Weights of a small GPT-style language model, trained from scratch on English Wikipedia.
Size: 16 layers, width 160, 5 heads of 32, MLP 448 SwiGLU, vocabulary 8192, 7.71M parameters.
Training: a variant of Muon for these matrices, 6643 steps.
MLP neurons of a small language model. Each row is named by its layer, matrix (down: output weights) and neuron, and shows model dimensions 32-159. Each number is 500 + 40 x the weight over its row's rms, rounded and kept within 0 to 999. Numbers have three digits each. A neuron's up and down rows have the sign that makes its largest values positive.
After each neuron's rows, "raises" lists the tokens whose logits its output raises most directly, leaving later layers aside.

L13.down304:500484524611552463503494521494451524561456491549451506470503533527526535552498553472490493551438423522497540515499570569486587512525523507497524502466520438512551564536529472523541464528443484570554442523505572551523531553512487465513450499553480520523544513505476524485465508511466520479464597374450515487491438488495514536452461545552537504466549525486548432464487539498504450450552
raises: " the", " another", " their", " those", " its"

L2.down49:520558485534437549497529453464477444535549526504517455510515463514529529509475537494544453519510595423459474347439468414525414507454460461499468480498496446478537500490507498465542460535506440466519460572528427484511491528422562412455548477528526491527480452512421594520521445456508446504518507500546446440549464545506500488511476473483474442468497460523516501469514520474529454446480
raises: "\n", "\n\n", " programming", "yer", "\n "

L8.down299:526489522480442463503542520510426505504415568516516541563482552511557552513575490525467532416527545522493460460519512549482427621544494547496506434448449496528512480491498441454475503487520522516534479513495524528502557529493480464491517576547454547573468548535490508442548507448530488414537520368514515591556463535509473509543529528495486501473485507467530507528477507478503562531472
raises: "ter", "tal", "ton", "ten", " than"

L4.down375:497507442549549468524511547477473535586489518523499526586497451469461487543485555474519496500536540413571516477481530515468548399498565537540491424573457545536474497500473532552496500555492407469562421516497462557533451561515522473494544470479512548461517519426514510477514520501499497488496535478528484552444448531452460467432474515479541510470508531464460564554482516503568590542472
raises: ".", " their", " them", " those", " each"

L3.down96:493543509461480473492512474454592411499522641547494547492503465454484503484509470474495540470525522443554451554521549524516508430536518490457477544514486500488454435533495523458519441475546495460509472656550507517560564519539546517469498481454446542513464510484522524494503498443454547463486474488583489583572485534541540567441448533459454536480498525515505513496495550543542578465455
raises: "8", " years", "7", "9", "–"

L8.down263:485512539530473485556444491490462485377543520510514507582530525509464498505576484461497527494486428479554523525509560451508474555516489501549470479434499525505469444521600471409574474464482559530521414516496441491539538553476540487529494556491461570554509488469538576542519541526476463538501479532480421485581457497533538478492459518497464512565514455458483489480452541470510506512489
raises: "rm", "ological", "of", "ology", "ib"

L10.down294:523528462550537478457486535476523459479473518539526492485516527481584502487497539470556559442539509552465508537517558489546502545479485527558508518483493577495514481556526511483525525499560532510506552473570421539526507517487526499536437551605533503444493555501520499520522510495445472436413512483472537477482558580534474497558510527543445443421522421466540517545568524459463508548439
raises: "ting", "ture", "ter", "time", "ten"

L8.down437:509479511506498499457481551573526454532500534533538531456431408488486561486592506524475410465490554491477440500525414506501509559473500475536556428461496450512545502465527451470495502578500451494393496449547442453466499562527520568458546542444525504471451506523488483462481512573488463498457501565523482457597484553476528451450463446491558550526520458497532541473548515513520489484474
raises: "ds", "der", "dom", "d", "din"

L5.down410:513518524487524503467509439557517514430545521532531569476439529578555483477479459544536475541532567539454480477492538455483462543412508536480516526567530489471465504533548462473475527555557490489480398499493454506524477480548413518557524470486525527453510440477510514475544548515476540501579530534478437480492465526433483462477589530521617505560428503547475494472519485484518522479491
raises: "ries", "r", "rs", "rial", "sex"

L5.down222:486515446448476489572485467539519509437444432525493511538533454500550508544449453527555493527546579464419492516479488416488442496487482451445498557466455556546524424461574556460464495500480549587508468451541472496493457475490513514497473490549440480531493491514565579486536549492492460499540443485460497502497557524535494444604500514458490478490548452434508492472501531554508525569480
raises: "ology", "alt", "ologist", "al", " of"

L8.down262:496486520504457478522571434488520550467488471457474545497493485525486485556530500498472502528506485546432468459478541486531477434481491479525478494528429542478480518505462487501438566481492509594527477426451460440447486489523520512494561578455566488473468552532507560513562488508510569545480504543554468482516513547469493426500539474565338528536467522504481531385496542530460449556493
raises: "s", "sel", "si", "sl", "se"

L4.down265:453526416493533458541485479519482431507491457420480530467505480462473479415508536533523459581486540535490496497542563473413479562482472492539447443496527495495496445544483519458527546487449442507547479519557469503463510535480519489524488479534552590460477565555459577501546507572522545513486479505505542506539489486468542491542511523540456575449513451563477466506479523497546449531494
raises: "ed", "ised", "d", "al", "ized"

L10.down379:575492554479558511477508512574539475497504452445371497534498470518555539484546446519455459512434573553569515498536589504427534502475551486499514498529500607479474507486438492441469456528485445536509473543543522523481517532499443553544499442528459497507569565483484543517580504448512453495481489565459509514506481491559577481476483538553415515547514508579526436532469464493469519549515
raises: "ance", "ations", "ation", "ing", "er"

L13.down162:600496519470467435505454483493547502470506555481522509527521497488485489452484476487507466438541453494508508495484567614515568512471530511506501482486488489529507479502500589501459453489496550472480456509510480510473653537479538489537508471485515466493535459499504483496446459457433489558489549598489563598482551453511497456575496534576342536503515576498457500509510454487522492477503
raises: "icate", "ication", "gor", "ary", "ctions"

L11.down361:485518440550443468447458539542457497497502496461476514526500560496495586552483472402452525535468508541510489500493527416506491516478476464535502506532531505443454485513516553579512588470496472520521502496530495541446543445467479460477481495418531460465506533542502533485572547445498482480472489505537545600442481568593483481537444521526440504436504471490502526544452462588539519522460
raises: "coming", "th", "ence", "ty", "ture"

L11.down228:462541507525518486499519536521548473500556479499520525457489517561499454556536548541553536537475538497494506582562499557520523492404485464516461473449522524553500453530560493498500549491455525476511437483443476499495438574506571579551419544570537467514557516408510601440513549500476489574569516505460515374535480545533518554491540500522553485487507502471462450465498492483496501492406
raises: "ed", " to", "s", "al", " of"

L8.down241:509467520485537549497546562564498503509413529536404540538495490552458517534475511483465520505470493430463440531540537512459506555571537529516528513527449514523525537482528486477521485490545491503519510500411518566516498598402461632527480465441509516521563531527527490440540446488465559493531447522507492547496480588502512516521584526493511588519492534500555492492570526563564563521499
raises: "ern", "enda", "ly", "ens", "end"

L8.down200:516441502527509511495483489494521488555458470515564548411496573555504439541490487464523537576452445558476537478515476469467534452478500480503474515554490530509450459483525515582501558504537473527516457451459424503469475530495514508447515477484457484529494528510536545464492508473492540478544520579505509457425496503537495482488408513522486551553462489566556480393481542473465538510532
raises: "s", "ades", "sl", "ats", " done"

L3.down123:470623476517436526457504505503481441547479570552532469541556445505498516510468540481505511499489546454490524393401480416559541484465374481500505469510524432556526457515501461529489448488519397458502534473548500565543483530473490448436549495531497465484509455534490549489497463468500363561482479511479484542493446539467495497553527463475537496513582496485505531463480573458528461518457
raises: "\n", "”", " Succeeded", "\n\n", " Location"

L13.down335:449540490564536495491468535569514508510535542525552457469463469473478440522511511450521515505521560438505600521507526458474439461497477495572488540528532486472475499567450508453447504512506553527441539500429466463552538543554532516455547539543467520540426520530529531446554489469584529454466546544436498550544426464506538481497457480380379471524535537497517499472472412502504494520502
raises: "5", "8", "6", "3", "9"

L13.down277:497493519511602440498444481526420466479479451556537509453459513443518537501520471480498507513548466442462456465495586523490553515469557498516459461515516484498521473432482505452534514540559494516452452454481544502457539531499495523493454553545492504447543538557541475464491533510441409480571506551437557478460472526478463495479434511510586588490476482524461534529483476503515467493423
raises: "rity", "ries", "ğ", "r", "ros"

L10.down323:493522464468452535553444489524527440517466506546460564484444553449495498483458518564517530541473570490449494446575447517426541567529458414580468529516518483552524556531505498470500523535529445467423465513508566506469506531497553524519525472459498490447509542510523486480464498471517574479447522457474519436547562507518520520466553420570474563501477479427513468456569496522479497432539
raises: "d", "ber", "ds", "du", "di"

L10.down95:496477513453497506515519440535488510545472466564482512473452602528504490512518506490485505471464476461539466541538574502486517517441552528535467514539482515437509468528549512461570497515514493525471557470516467533547504489500505525622494474542465518551587471569461495550471448436588515493522505511474540427511476511501439450456615530497433523544504460519528441507534486506521523555564
raises: "erc", "ing", "er", "rian", "iz"

L2.down123:475541506508447477445507452500579408500498612534521530503516484487485484451554440471478527480501518496537479588465509491451496502520516462487463534503492501501465446530524531423531487500539455446522500571572522513539511460543532564496491461414459529532477518480490507459536532457458540470452532561581523566533447505529538601463514534433446457464524471485478456469444527567535612464516
raises: "8", "7", "6", "9", "–"

L10.down131:527501562548478524502497456501534499502522582486487422464457488474497480463488574587458565461499451481503509490511471517419478483502443429514510484535495566496503468505482491499502497500501513466521501537492530470468416524447495564525501483480477496493550511465510457548472527448557446504516441423545577527492455538492611437496478447501356487481563483506463505441497525467489499448549
raises: "\n\n", " However", " In", "\n", " He"

L13.down419:492528453457486491548485507478574490476524495566532560465502487480507439575512576511430526474490548524492530542465484520417392633498497491548496550487435533457471468492536522473490503503449495553566522510473539492437476450449539503533461510531520473523504543492455541530519534499503462510477518581482497505476557560492458501501544551542460500520481461561414530532485450534489481563522
raises: "ther", "rian", "ering", "er", "emi"

L6.down283:467494503501560387527541513579559458482473493513431509438513550539528572515559483508467535543508415538404430495496507524507482516519527493440526425482549495538499483485561523446498492460503466490464472460523466489533470565480503470537508525473535509428503554510486500460505482416542480468493479601480421468412518520520495522393493423509461485529481513516522495466413487463482492474439
raises: "ries", "led", "reat", "rial", "ry"

L10.down421:486533469465440525496471468551561458425511461438488476479517510446486523484498528520518513544537429481459487482429548491436516542475466431556541551508538488456493516523549469483478514563486480518519473448524497469551439501514460540518501480490490475467573518442489512524474569494474519473509461519563415488517530537526538479535467541557437505534483458574587469470470529570454442536569
raises: "ology", "oph", "ological", "ologist", "ural"

L13.down445:577506493501502441549472555452511474540483527555462519505449499545491438473509528510443470513491491497524487558428452534493479490508536553547450556527515480502516461461523501476448488541434515578508465585474424503508420486506503547501494478484505534498549594523496512441496493554517603497523538576518447541512531574457483483491471567482485521424547537446490493512546509465606463445480
raises: ".", " them", "ed", " respectively", "ere"

L2.down239:521529492501459479506509456471532479552514541521440429477530429538506523471482539484514466555553583485457502437413399419503474508487419464535495444510548475480487420503491473512530474495541525513550552510527476578575473514448538476461545489496538509537511517482472464526501487477543448591487505523575534497489460492435398493510447453500487489537563491420502497461448553474558500462489
raises: "\n", "\n\n", "\n ", "  ", " Location"

L11.down277:446467492573517491481529497499545478512558523486421456495453505552468527521443563492536574477463449446487478536509502448479545456536409553481477489474533491453478454539429516434530473549482508526502547505485572504453506499507399529447443439497489473532505486519454558467491504561457547498581500536539470572497531515529581510478530442511382444494450501547556577580525521501531476476466
raises: "osed", "ila", "gh", "ly", "issa"

L6.down381:463456497468450533484494431485469466467468472456442552518500583466498484477525514532548475471476572523538535450529466505475480449458492525512524476529571531470428537535509579465507462513459444556528564492462535529528495437543515449466467487538506565495538563475472531537496524497484462463491548532487533561518528526474537508486527553514420515469499416577551500451471454483504427594466
raises: "so", "str", "se", "st", "cles"